config.toml
num_hidden_layers = 17
intermediate_size = 512
vocab_size = 4096
tie_word_embeddings = false
init = "uniform"
init_std_down = 0.0
lr_head = 0.0086
max_grad_norm = 1.0
final_lr_fraction = 0.02
max_steps = 5066
MLP neurons of a small language model. Each row is named by its layer, matrix (gate and up: input weights) and neuron, and shows model dimensions 112-175. Each number is 200 + 40 x the weight over its row's rms, rounded and kept within 0 to 999. A neuron's up and down rows have the sign that makes its largest values positive.
After each neuron's rows, "fires after" lists the tokens most often just before its 100 highest values on Wikipedia text that the model never trained on.

L7.gate233,141,221,236,175,167,195,224,167,275,171,190,182,286,163,168,253,167,252,191,201,286,238,177,184,252,259,173,243,197,173,189,247,267,249,225,208,189,202,141,163,127,222,193,208,300,190,207,203,238,219,187,193,135,284,245,142,175,152,231,137,105,220,191,218
L7.up233,228,241,125,131,163,189,189,229,300,158,195,258,192,220,140,203,163,200,226,252,270,189,156,215,314,164,191,259,204,167,187,120,259,219,191,185,202,176,211,181,214,219,173,180,253,199,129,215,177,240,278,192,200,190,233,179,187,246,243,175,192,219,255,190
fires after: "ac", "-", "p", "ian", "os", "r"

L7.gate203,186,236,79,218,195,238,157,256,225,161,232,174,238,158,187,234,124,195,198,207,177,151,223,177,246,253,221,141,196,176,196,129,218,266,171,213,261,257,220,289,264,135,223,194,185,253,234,199,192,212,261,220,272,217,140,244,226,158,182,193,248,162,202,174
L7.up203,139,219,237,232,170,231,266,214,269,183,211,194,196,226,196,176,232,210,289,235,251,185,189,146,272,227,186,247,246,166,195,137,233,228,137,193,232,183,225,255,163,193,211,159,222,194,156,191,241,193,194,235,189,194,208,178,236,194,285,193,254,208,169,183
fires after: " =", " l", "==", "S", "L", " L"

L10.gate222,228,198,217,157,189,154,192,153,267,182,227,258,266,103,200,209,159,188,159,190,198,122,174,183,158,206,235,162,243,177,164,181,164,167,140,167,246,189,162,175,290,215,195,214,224,247,216,154,210,193,257,233,239,247,163,199,228,243,153,164,177,260,208,211
L10.up222,219,196,239,240,194,200,173,224,141,190,84,218,237,180,148,253,214,204,163,199,213,154,203,226,209,177,225,217,116,203,178,151,208,181,112,240,176,204,184,203,181,192,252,92,209,254,253,200,185,198,166,173,305,255,210,180,217,203,266,254,173,178,231,172
fires after: "\n", " (", " n", " S", "ST", "-"

L6.gate343,133,250,187,201,197,245,153,202,212,174,211,248,247,183,235,186,242,210,177,168,225,147,246,196,207,222,164,224,171,162,186,200,151,232,230,188,184,289,243,159,266,234,214,226,263,232,239,229,189,178,164,182,172,228,215,198,182,245,223,218,264,150,174,158
L6.up343,195,228,190,250,209,230,168,180,183,146,223,234,191,215,186,234,289,231,177,238,157,166,179,183,263,218,215,128,220,115,188,211,173,242,229,151,194,238,248,138,182,255,211,226,230,240,175,267,168,112,196,219,190,239,247,200,164,228,186,201,260,187,161,176
fires after: "\n"

L3.gate231,162,197,236,170,236,139,230,225,199,246,157,206,254,296,189,176,184,183,191,218,184,222,226,195,181,169,187,156,186,227,135,273,170,161,161,209,165,205,121,161,207,115,155,214,196,198,213,194,214,210,176,174,197,110,281,249,311,157,225,226,190,218,167,164
L3.up231,179,235,213,188,209,140,166,247,164,154,178,145,280,222,232,220,207,176,221,181,188,178,240,123,209,207,169,168,197,238,255,220,213,193,168,147,159,142,262,188,241,166,277,238,205,276,148,244,160,184,207,256,120,186,290,140,180,198,244,259,210,132,170,227
fires after: "ap", " S", "\\", " s", "ys", " Wal"

L4.gate395,160,210,221,216,198,275,178,177,163,134,182,242,288,236,114,232,145,189,191,163,200,168,190,221,226,262,225,199,168,208,198,225,273,150,248,212,101,253,182,241,222,145,204,142,198,176,145,162,220,171,224,170,173,137,152,208,215,208,191,166,238,244,173,154
L4.up395,220,231,279,195,242,254,162,184,291,227,224,174,147,243,229,172,189,190,234,167,189,185,124,157,174,190,195,216,113,161,205,194,162,164,197,213,210,245,109,171,223,214,125,238,205,173,258,221,217,148,180,148,177,135,165,198,259,203,252,199,109,234,213,186
fires after: " is", "\n", ")", " was"

L12.gate392,278,184,234,184,95,173,142,262,253,235,149,225,177,232,196,273,203,111,168,189,275,173,134,144,224,212,154,193,187,203,162,165,150,190,232,176,211,244,189,191,214,182,172,191,147,192,243,205,208,232,160,252,200,225,123,263,257,214,146,147,196,183,261,232
L12.up392,159,130,175,203,198,201,236,264,189,203,176,208,264,259,187,195,196,120,146,190,190,190,170,123,186,158,142,178,113,270,157,210,201,134,140,157,240,290,186,188,230,203,189,174,129,241,183,148,178,148,216,189,153,203,134,162,203,250,217,210,167,171,214,202
fires after: "-", " |", "\n", "=="

L10.gate384,151,212,143,126,215,206,185,234,192,131,167,225,211,173,158,210,209,254,188,144,170,268,269,185,261,144,241,184,132,176,249,170,201,228,169,209,166,240,233,216,226,262,176,207,185,152,141,243,232,175,223,284,231,186,204,146,210,258,173,177,213,182,241,228
L10.up384,162,173,217,225,218,170,248,232,250,171,184,125,215,177,232,167,247,173,133,201,185,166,203,233,167,216,174,235,229,261,192,238,152,235,242,233,177,277,288,126,162,192,141,279,219,219,215,225,185,261,271,172,224,190,192,163,227,154,218,222,148,178,248,177
fires after: "\n", "|", " Website", " |", "-", "′"

L10.gate486,187,144,216,185,191,184,256,194,172,171,200,231,246,174,174,224,250,177,140,198,186,196,273,179,206,268,182,161,244,174,154,249,213,209,143,128,235,182,245,229,272,209,242,202,213,174,215,242,228,206,186,233,233,151,231,174,265,187,195,190,261,237,281,200
L10.up486,210,161,222,131,175,221,264,245,153,188,135,196,257,174,182,189,170,141,174,142,226,178,159,262,202,233,154,207,244,192,189,201,195,229,234,229,246,237,159,245,161,188,173,220,196,209,194,217,191,164,219,249,214,174,126,150,216,242,182,235,161,77,200,143
fires after: " |", "-", "|", " was"

L13.gate166,219,235,175,196,169,195,241,222,187,231,129,184,217,165,116,253,189,217,253,238,258,235,242,192,283,208,196,193,196,173,182,310,228,267,155,216,200,228,238,189,232,186,223,205,182,310,174,140,181,206,187,129,172,201,125,212,254,184,189,195,187,178,230,219
L13.up166,178,261,216,206,215,222,237,222,198,144,267,226,196,189,229,186,171,162,228,137,161,152,174,209,202,156,199,111,226,169,199,197,232,177,176,174,198,200,230,145,201,155,129,216,187,117,236,165,123,118,149,220,202,188,221,209,139,168,167,212,196,236,174,196
fires after: "\n", "arly", " was", " is"

L3.gate376,168,263,201,138,208,190,248,162,130,143,174,165,156,210,226,203,181,214,225,146,243,208,210,187,130,222,193,188,218,197,242,146,259,229,262,175,179,187,276,113,234,240,274,187,162,156,179,227,267,193,217,210,182,224,214,149,204,262,206,247,265,144,197,118
L3.up376,180,216,243,161,259,146,165,158,138,203,199,215,174,193,285,124,212,199,230,247,159,213,201,201,156,268,170,199,221,153,168,152,196,160,209,208,140,247,195,144,279,191,165,185,116,141,213,177,219,237,187,154,149,187,117,230,261,185,144,122,261,217,215,188
fires after: "\n", "W", " f", " w", "w", " W"

L8.gate489,209,239,203,250,254,176,185,143,204,184,215,236,169,211,231,227,222,189,207,158,192,124,176,209,183,186,198,200,177,159,129,218,125,193,196,209,198,252,196,193,248,147,165,160,223,217,238,185,135,185,266,264,265,206,237,191,207,198,208,257,126,255,110,217
L8.up489,245,181,213,200,214,191,272,259,269,190,155,221,193,150,240,243,247,192,135,192,216,233,201,183,206,147,210,223,191,207,169,197,199,211,199,256,241,284,241,274,246,210,204,153,207,199,143,199,176,262,186,187,209,202,173,140,237,154,211,175,110,220,254,210
fires after: " F", " V", " K", " f", "F", "K"

L12.gate452,173,156,243,199,112,238,197,207,193,181,163,221,232,159,194,124,187,198,179,227,267,173,270,177,226,233,260,263,156,222,206,187,280,265,188,154,135,280,123,231,240,239,195,201,229,197,182,210,196,215,224,93,215,205,165,224,185,204,253,159,183,182,195,194
L12.up452,224,223,233,211,198,129,160,282,196,252,98,295,153,136,204,202,191,189,267,228,228,150,182,143,265,165,193,204,159,284,191,234,185,198,164,205,253,189,179,233,189,205,181,238,164,211,256,232,160,165,190,271,199,167,190,228,194,172,126,136,146,166,213,180
fires after: " |", "|", " B", "\n", " P", "20"

L14.gate33,218,263,190,129,151,218,147,198,199,174,189,283,214,195,250,132,175,139,187,193,215,168,269,191,185,209,147,188,188,233,175,192,224,200,187,208,184,250,241,236,207,126,206,259,172,127,224,254,204,175,212,224,189,246,250,165,176,209,204,162,152,213,156,190
L14.up33,244,181,180,249,208,154,189,247,212,181,195,140,215,203,145,228,141,159,166,212,176,261,210,155,203,230,186,228,171,197,97,166,245,238,238,183,209,165,225,225,262,184,240,184,149,231,224,242,201,112,138,235,246,248,214,102,141,178,237,235,151,228,190,213
fires after: " |", ";", "\n"

L8.gate491,150,181,131,193,150,165,195,133,257,167,186,212,259,127,206,220,116,222,168,150,127,258,254,142,231,216,242,167,227,147,113,131,250,205,220,231,201,218,151,227,162,223,185,166,203,242,205,158,222,221,260,159,213,192,186,199,226,115,161,122,238,198,147,176
L8.up491,176,155,224,168,211,143,301,166,280,241,156,138,188,235,242,226,216,262,238,264,193,239,258,217,209,259,203,268,212,224,220,146,160,238,154,196,208,242,162,172,146,194,223,182,172,272,184,207,250,239,165,264,227,197,215,267,175,179,228,166,159,169,173,178
fires after: " L", " La", " l", " D", " h", " H"

L13.gate128,208,212,182,168,125,231,233,256,243,188,161,162,177,195,178,182,160,236,134,160,159,221,202,191,255,224,200,212,237,240,169,227,152,185,136,232,224,176,150,161,190,313,172,171,178,228,188,140,236,217,186,211,254,244,159,220,182,192,151,124,199,201,197,265
L13.up128,154,174,267,197,271,123,229,258,203,218,159,173,259,252,157,184,266,197,171,184,182,166,174,189,164,211,200,170,166,187,235,172,196,282,136,295,237,211,225,218,241,186,180,230,261,141,172,179,177,254,188,168,184,199,198,202,165,127,177,212,124,216,234,171
fires after: "\n", "|", " (", "-", "==", "==="

L11.gate388,198,267,186,147,214,182,185,218,270,173,184,149,202,174,221,215,239,178,164,163,229,249,178,260,202,226,188,145,165,192,153,199,196,193,235,235,244,166,221,206,175,182,128,199,181,298,173,294,238,151,171,145,107,150,216,259,239,155,261,234,219,229,194,166
L11.up388,241,301,152,161,230,141,203,226,144,137,222,194,169,209,193,166,170,196,259,224,184,209,182,209,226,230,227,217,244,254,229,201,255,275,199,216,195,267,144,264,211,112,175,267,204,227,222,235,260,161,163,146,184,209,203,190,229,201,231,278,142,187,170,196
fires after: " |", "."

L4.gate336,213,171,171,155,145,170,200,243,198,233,166,185,235,138,160,126,164,221,273,207,197,175,248,167,155,225,215,278,233,137,263,196,209,230,232,199,198,210,271,202,193,260,190,203,154,148,207,274,227,176,216,194,198,190,148,257,157,159,192,208,227,166,151,193
L4.up336,213,139,208,196,117,243,176,194,234,191,261,166,198,198,223,203,177,205,231,140,298,221,212,252,188,221,191,173,310,209,218,171,275,145,225,138,206,250,209,144,263,206,177,239,241,182,200,231,183,175,216,170,228,188,125,200,80,172,198,290,186,190,206,186
fires after: " B", "st", " St", " Grand", " G", " g"

L6.gate97,214,243,156,277,187,255,137,179,196,183,245,220,266,221,181,197,238,177,176,233,184,231,225,225,199,171,201,259,178,201,153,208,104,194,170,181,205,279,267,149,191,198,218,192,222,142,197,240,143,136,216,216,176,177,219,227,181,215,193,246,252,176,167,152
L6.up97,123,259,178,216,179,267,146,249,220,153,218,238,221,242,205,223,273,186,182,146,215,214,194,184,179,190,168,174,200,155,233,187,257,236,215,195,130,288,204,133,198,272,162,200,185,173,165,223,131,182,170,183,171,224,223,230,200,212,235,157,250,185,200,232
fires after: "\n"

L11.gate258,254,195,253,239,180,194,173,193,244,175,127,147,291,233,116,227,185,126,310,220,214,211,187,202,218,248,254,245,221,193,154,176,171,111,225,209,169,147,164,234,226,283,225,183,204,118,224,239,221,166,168,268,265,261,187,197,228,216,202,223,185,262,179,246
L11.up258,213,181,196,191,165,197,147,218,346,183,142,189,231,197,158,190,240,234,180,179,178,218,282,153,185,223,249,222,169,191,189,251,198,183,167,169,238,171,217,130,230,174,232,248,218,283,190,214,211,200,141,124,234,270,185,185,167,222,153,229,199,229,206,134
fires after: "\n", " to"

L8.gate99,166,151,216,240,184,211,155,160,137,126,198,220,193,216,277,219,277,187,225,281,181,244,200,138,193,250,192,216,214,230,222,206,184,186,248,219,240,195,193,236,220,198,129,175,160,213,263,190,195,234,207,132,159,235,240,200,213,76,230,167,191,161,204,211
L8.up99,188,159,235,246,269,184,183,150,143,156,221,169,226,178,192,177,308,128,204,190,107,163,170,248,263,203,198,259,163,224,258,163,196,194,204,163,199,199,263,226,146,179,262,183,156,199,217,226,176,218,199,167,186,178,267,223,154,219,206,259,187,185,161,146
fires after: " T", " t", " dif", "om", "T", " w"

L6.gate53,153,194,212,177,262,209,232,248,139,146,175,273,138,251,261,214,213,222,222,158,225,198,162,169,173,245,217,258,119,227,239,160,173,282,208,206,170,192,209,238,221,150,241,100,232,164,186,195,260,157,183,235,189,183,203,166,185,227,257,199,155,243,135,200
L6.up53,236,213,171,207,183,195,210,162,203,223,152,200,177,206,263,238,214,234,258,220,208,192,200,169,211,138,174,159,165,158,205,111,284,233,237,178,260,239,218,258,300,193,163,141,240,178,220,231,156,167,141,224,133,175,182,192,253,224,190,121,196,195,190,276
fires after: " U", " N", " C", "U", " K", "K"

L13.gate181,213,221,228,211,170,205,176,216,180,211,180,197,219,173,138,204,107,183,184,283,226,168,239,174,214,248,176,197,162,194,170,168,184,181,180,242,155,213,178,217,181,187,279,202,224,226,223,120,234,157,52,187,214,225,295,188,210,197,251,277,226,230,159,154
L13.up181,202,158,217,227,198,247,204,159,246,181,142,172,224,167,209,126,184,188,185,195,168,152,197,123,184,164,247,208,148,166,182,173,204,191,183,251,197,211,197,217,196,227,303,231,225,160,281,243,173,90,122,277,175,156,258,183,211,207,205,224,212,195,165,236
fires after: " |", " al", " Al", " Preceded", "|"

L3.gate117,243,167,199,200,183,186,140,143,274,187,183,234,168,154,165,189,279,265,225,236,291,113,234,166,191,243,258,189,216,152,157,175,192,205,193,166,177,201,198,159,190,244,127,210,200,168,207,247,112,187,271,249,224,229,110,223,80,188,253,164,214,138,218,193
L3.up117,296,170,161,206,163,156,201,206,227,237,197,204,200,198,241,179,144,223,229,188,198,162,219,144,207,199,162,258,221,155,231,131,202,207,262,159,203,247,268,142,180,258,169,189,199,202,207,201,199,204,234,161,185,198,220,163,223,220,163,241,212,164,206,246
fires after: " G", "G", "B", " g", " St"

L7.gate398,234,247,187,186,160,288,221,195,159,186,159,238,191,134,222,233,195,161,189,137,220,190,192,232,176,242,231,178,173,146,159,208,225,248,225,155,221,281,226,122,222,299,208,231,198,206,212,230,110,182,220,191,199,246,261,196,218,198,241,231,250,229,232,182
L7.up398,166,253,158,246,178,232,146,196,170,168,188,208,178,166,242,214,294,158,186,210,248,194,198,243,256,223,200,173,250,104,156,197,240,223,192,178,231,261,215,130,194,249,182,213,130,182,196,195,144,138,192,190,214,237,249,171,232,262,243,187,178,167,212,141
fires after: "\n"

L4.gate418,214,122,214,200,208,244,159,159,201,237,209,154,190,223,212,222,253,239,170,180,189,233,234,115,213,185,244,130,189,165,260,199,176,245,196,95,255,157,129,157,267,200,243,177,263,204,152,230,211,193,178,233,180,210,250,172,189,225,227,147,269,237,195,126
L4.up418,270,238,214,230,159,179,152,173,182,222,224,206,214,261,237,155,173,244,209,141,245,224,175,204,295,184,187,237,163,184,228,235,184,301,276,201,203,197,168,203,199,155,133,125,204,204,105,244,213,182,150,216,168,228,285,180,89,174,176,138,190,216,166,213
fires after: " (", "\n", " has", " in", " with"

L4.gate223,245,199,220,158,173,155,191,227,108,189,251,156,252,235,280,206,180,279,177,123,173,110,147,187,200,166,219,249,212,139,167,127,238,149,157,206,157,171,173,165,201,220,153,155,199,252,264,226,196,245,244,235,123,155,160,208,189,203,173,242,240,163,218,204
L4.up223,157,174,193,239,181,192,217,243,77,214,219,213,199,201,206,207,219,172,305,193,190,206,211,204,229,213,157,149,200,219,210,165,157,223,213,262,230,176,204,229,189,128,202,191,161,266,204,225,199,198,253,253,165,175,186,258,225,136,241,150,195,211,184,196
fires after: "-", " un", " in", " (", " \""

L11.gate237,178,227,220,164,164,241,124,198,145,203,157,208,217,201,198,153,250,124,214,196,225,258,213,196,178,176,162,250,205,228,176,121,86,205,181,192,209,237,262,174,246,199,173,235,173,205,229,199,211,244,277,225,177,164,142,201,206,218,231,217,228,244,168,182
L11.up237,233,193,200,163,216,227,269,248,221,140,151,238,211,173,155,175,163,192,236,245,196,196,194,198,158,254,188,183,247,224,207,185,163,260,153,196,309,144,221,217,211,229,178,278,215,227,211,199,224,151,167,147,191,136,257,138,186,185,225,180,148,209,200,225
fires after: " |", " University", " ", "."

L7.gate308,203,206,133,221,179,258,282,206,231,212,252,168,233,283,289,147,227,170,177,211,111,194,189,158,193,212,170,229,179,245,125,205,194,221,207,242,253,158,250,239,204,210,180,135,157,203,196,249,247,145,195,207,150,176,132,184,231,177,208,191,234,179,162,222
L7.up308,209,251,267,193,220,193,219,218,144,182,243,191,230,102,225,175,261,157,201,179,169,242,266,183,222,170,178,205,219,237,133,209,160,205,170,169,158,175,201,227,198,233,206,155,143,210,190,184,158,182,169,194,214,178,171,186,218,158,213,190,195,256,127,230
fires after: " In", " T", "In", " dif", " 193", " N"

L13.gate404,216,262,119,201,231,222,239,257,159,190,167,252,221,182,148,214,183,243,210,121,238,209,208,238,177,154,180,242,228,186,244,154,125,192,233,140,260,145,221,178,253,172,236,172,218,198,224,174,202,133,157,280,212,184,160,169,283,220,227,195,219,186,197,255
L13.up404,196,181,189,148,219,169,187,150,275,141,167,149,183,214,250,237,249,215,223,141,205,231,217,236,134,147,147,209,213,219,190,158,191,195,209,222,167,230,226,191,131,190,170,161,146,262,222,192,206,214,170,257,143,230,245,216,197,154,225,257,185,187,173,168
fires after: " 3", " 2", " 4", ",", " 5", " 1"

L3.gate396,108,191,189,206,246,222,178,165,248,180,244,197,208,243,256,218,159,172,138,180,175,202,265,265,178,269,255,97,208,192,180,166,233,175,212,200,216,243,209,291,217,183,240,248,228,268,206,177,252,192,257,203,208,199,177,171,155,180,202,236,250,202,149,240
L3.up396,225,167,182,186,187,244,198,234,238,126,280,235,217,193,243,252,131,223,174,155,132,220,213,206,146,233,221,256,252,174,243,271,198,192,196,208,229,249,215,212,242,215,209,161,273,285,283,230,221,207,232,158,234,263,152,259,148,155,203,186,235,154,165,162
fires after: " L", " l", " J", "p", " Z", "j"

L6.gate117,181,147,194,205,166,216,150,271,190,238,185,210,242,171,231,238,221,158,154,184,151,159,196,192,293,221,226,249,116,150,251,231,246,183,198,117,130,258,223,185,284,211,200,173,234,193,191,185,186,217,182,142,282,205,243,226,260,200,205,204,206,204,183,177
L6.up117,248,216,231,223,164,279,164,180,281,230,185,245,247,151,279,166,235,192,174,191,240,159,192,213,274,183,192,251,161,216,228,257,198,213,249,190,189,316,165,190,220,220,184,203,160,212,153,224,189,169,193,172,268,153,212,249,234,174,203,207,200,229,238,182
fires after: "\n"

L13.gate368,217,223,104,192,240,182,214,134,192,182,221,173,214,216,249,269,162,261,205,109,222,152,199,199,225,144,229,282,215,211,191,150,230,233,218,238,200,211,202,212,317,168,126,143,199,256,236,146,219,198,274,242,249,184,168,204,248,149,247,193,293,138,182,209
L13.up368,237,287,173,243,175,164,193,233,193,201,178,249,219,231,234,182,154,171,211,252,155,222,211,230,280,156,216,179,158,310,173,166,171,223,213,247,232,209,216,294,280,213,209,194,278,168,238,180,144,195,260,119,237,196,211,183,207,187,213,257,198,165,137,195
fires after: "\n", "-", " (", "==", " the", " Arch"

L14.gate440,239,194,205,190,198,252,206,255,219,217,175,166,171,189,167,199,175,162,203,180,160,225,176,193,220,259,146,202,127,214,200,134,162,207,234,147,199,226,208,179,201,250,162,170,202,271,241,204,226,241,259,252,214,222,175,159,189,263,226,212,201,149,178,197
L14.up440,212,186,210,236,224,237,177,323,220,101,197,249,126,232,154,214,159,233,263,247,241,211,140,161,266,219,204,302,208,215,125,183,174,162,195,199,191,182,203,281,219,172,225,181,207,196,162,198,192,184,193,169,147,121,178,193,166,171,169,216,157,155,199,186
fires after: ".", " |", " a"

L3.gate459,185,188,161,240,175,173,185,184,244,220,253,244,262,151,208,217,100,199,173,240,177,124,205,198,179,195,193,242,242,150,179,153,230,255,145,183,239,171,142,210,154,249,167,241,236,238,159,142,147,158,259,205,189,236,207,239,153,209,149,147,200,223,206,207
L3.up459,197,166,159,226,219,136,164,241,221,194,168,157,155,87,81,180,158,170,184,236,177,271,215,186,224,213,169,173,235,256,199,241,249,177,250,157,230,166,185,152,166,214,147,106,120,156,150,170,235,247,191,182,246,134,202,193,173,190,240,136,211,206,241,229
fires after: " l", " r", " c", " s", " R", " H"

L13.gate189,194,189,169,153,189,202,241,170,227,186,197,180,173,100,234,220,161,263,187,141,190,207,235,263,272,219,246,145,200,246,203,193,213,121,201,164,202,171,209,228,154,195,230,184,147,198,244,225,173,203,165,212,166,94,144,182,202,158,178,167,192,206,245,202
L13.up189,180,212,170,158,230,163,176,172,201,150,241,139,148,219,258,158,224,189,147,245,240,153,257,217,207,227,277,219,237,209,207,169,242,233,158,163,225,155,250,227,203,214,220,140,186,247,168,186,227,200,147,195,146,203,230,129,169,160,126,202,139,174,221,154
fires after: " 3", " 4", ",", " 5", " 2", "1"

L14.gate197,241,171,199,201,142,226,196,245,208,283,167,300,257,221,224,213,144,265,167,263,255,200,205,215,256,236,229,294,200,122,207,150,244,197,171,203,178,184,240,167,192,239,162,140,195,163,239,243,170,180,169,236,251,159,132,186,306,191,142,213,175,248,168,233
L14.up197,195,266,187,198,191,182,167,222,214,203,185,229,230,253,212,150,110,259,188,194,246,226,223,192,221,204,171,321,173,143,228,171,224,179,206,190,139,206,243,187,255,267,183,154,200,115,194,229,165,221,203,272,248,102,172,185,207,220,213,244,156,203,233,162
fires after: "\n"

L12.gate325,247,169,227,187,194,209,197,237,104,180,221,183,227,226,232,216,190,181,165,174,227,170,177,165,239,164,246,224,234,144,141,160,142,225,190,194,228,287,136,232,182,203,280,196,208,233,200,211,241,266,104,256,200,256,169,197,196,217,198,170,190,149,190,188
L12.up325,164,235,255,209,207,226,199,225,226,247,227,257,173,221,203,240,233,128,215,140,173,131,224,120,193,244,254,179,236,210,169,247,191,159,215,227,162,270,135,150,203,143,173,207,148,188,186,189,165,204,168,223,147,204,123,266,206,133,195,210,159,199,177,166
fires after: "\n", ".", " |", " he"

L11.gate233,160,225,135,243,188,247,242,201,277,154,199,176,185,241,186,275,176,213,213,145,175,187,155,154,168,162,150,198,257,220,198,242,191,157,223,220,202,181,220,311,188,185,231,243,213,252,276,143,240,223,165,180,220,229,205,236,230,210,166,212,249,104,211,146
L11.up233,181,235,233,186,196,243,270,302,196,186,172,168,161,234,109,242,144,301,185,224,177,88,179,212,282,203,165,160,171,226,235,183,251,250,139,225,193,188,126,231,257,208,188,140,241,235,218,232,183,239,145,202,150,303,242,144,196,306,288,161,259,231,202,206
fires after: " T", " Mos", " s", " t", "T", " S"

L3.gate62,239,207,173,203,289,174,192,201,265,201,202,198,194,160,187,176,167,240,185,206,130,247,139,107,228,164,174,178,239,220,102,155,189,273,150,121,179,199,245,150,204,106,181,175,177,251,153,146,230,217,211,240,152,182,240,233,191,209,157,207,200,214,139,174
L3.up62,192,223,141,201,309,129,228,186,205,196,208,211,266,159,230,208,195,219,170,204,216,206,165,172,266,200,219,220,226,174,204,234,237,211,136,196,256,185,216,209,208,213,229,214,136,221,221,173,196,185,226,220,205,144,167,254,191,205,233,227,178,198,202,225
fires after: " S", " R", " s", "R", ",", " I"

L7.gate293,177,143,118,197,275,239,182,160,155,170,231,149,215,182,248,218,189,216,196,196,184,182,215,108,166,246,204,217,285,152,226,176,181,151,264,192,196,226,99,218,258,161,114,187,172,177,226,216,152,259,274,238,204,207,238,259,221,181,184,200,269,184,196,131
L7.up293,109,167,139,157,246,163,249,221,187,240,275,179,121,200,247,172,234,248,224,197,223,192,236,153,161,220,153,138,251,222,157,220,199,223,142,198,203,178,116,256,194,205,164,223,204,199,188,216,206,196,195,248,193,184,165,240,193,173,235,160,234,204,126,235
fires after: " l", " L", " B", " C", " N"

L3.gate102,137,221,186,146,180,171,188,187,182,194,173,175,245,278,197,287,175,153,211,194,177,212,269,126,256,203,280,150,217,169,207,184,252,175,143,286,165,192,160,232,254,246,248,175,178,192,226,244,155,190,220,207,196,262,196,237,253,222,224,125,247,166,182,176
L3.up102,188,234,228,137,176,166,215,185,227,223,204,204,166,215,214,252,221,168,139,213,214,199,273,185,234,213,240,180,255,191,220,208,178,217,165,214,138,173,188,233,220,204,151,217,267,258,229,250,138,207,268,228,184,249,193,193,157,239,152,131,204,112,153,209
fires after: " =", "\n", ")"

L7.gate415,230,251,263,199,176,275,230,154,179,137,190,186,284,209,224,220,189,206,197,220,228,252,119,156,213,143,234,209,210,203,173,243,246,190,225,195,199,142,192,213,208,178,253,158,150,142,226,152,125,209,174,146,124,184,189,146,215,312,157,155,235,241,110,156
L7.up415,245,203,278,225,108,317,255,228,254,133,193,185,219,200,195,151,271,231,189,188,224,252,153,189,177,204,235,150,266,144,84,188,272,157,225,211,237,191,217,218,263,232,215,182,152,220,220,178,158,216,111,176,206,175,149,178,201,265,182,248,217,187,212,131
fires after: "\n"

L4.gate113,243,172,187,239,185,250,146,212,220,133,219,198,205,259,207,249,219,94,212,185,193,270,210,178,150,157,225,183,206,271,295,275,192,146,156,186,191,229,146,143,157,144,202,223,168,197,161,318,180,182,174,138,213,155,146,200,187,166,242,163,183,198,226,220
L4.up113,188,196,214,196,203,229,261,237,172,179,180,188,207,218,161,188,236,243,219,220,197,241,187,211,271,259,174,148,210,274,237,168,144,255,204,133,207,157,159,198,245,220,167,119,179,245,208,222,216,134,232,158,196,247,205,207,262,280,219,169,290,248,193,184
fires after: " T", " tem", " t", "m", " m", "l"

L7.gate10,218,101,185,191,181,178,231,188,208,198,193,185,172,205,159,238,240,194,150,231,166,161,239,124,248,215,214,237,135,191,157,126,234,218,185,237,184,208,244,172,148,239,167,227,240,263,186,122,217,138,129,146,228,191,239,244,271,190,171,234,234,223,168,211
L7.up10,167,203,227,252,260,169,113,142,183,194,238,252,142,182,248,199,287,169,251,142,168,167,209,189,183,271,177,105,262,132,215,282,208,218,267,209,219,175,147,197,195,234,134,183,169,165,197,163,252,229,158,174,163,265,222,230,191,223,214,198,185,169,193,195
fires after: " is", ",", " was", " co"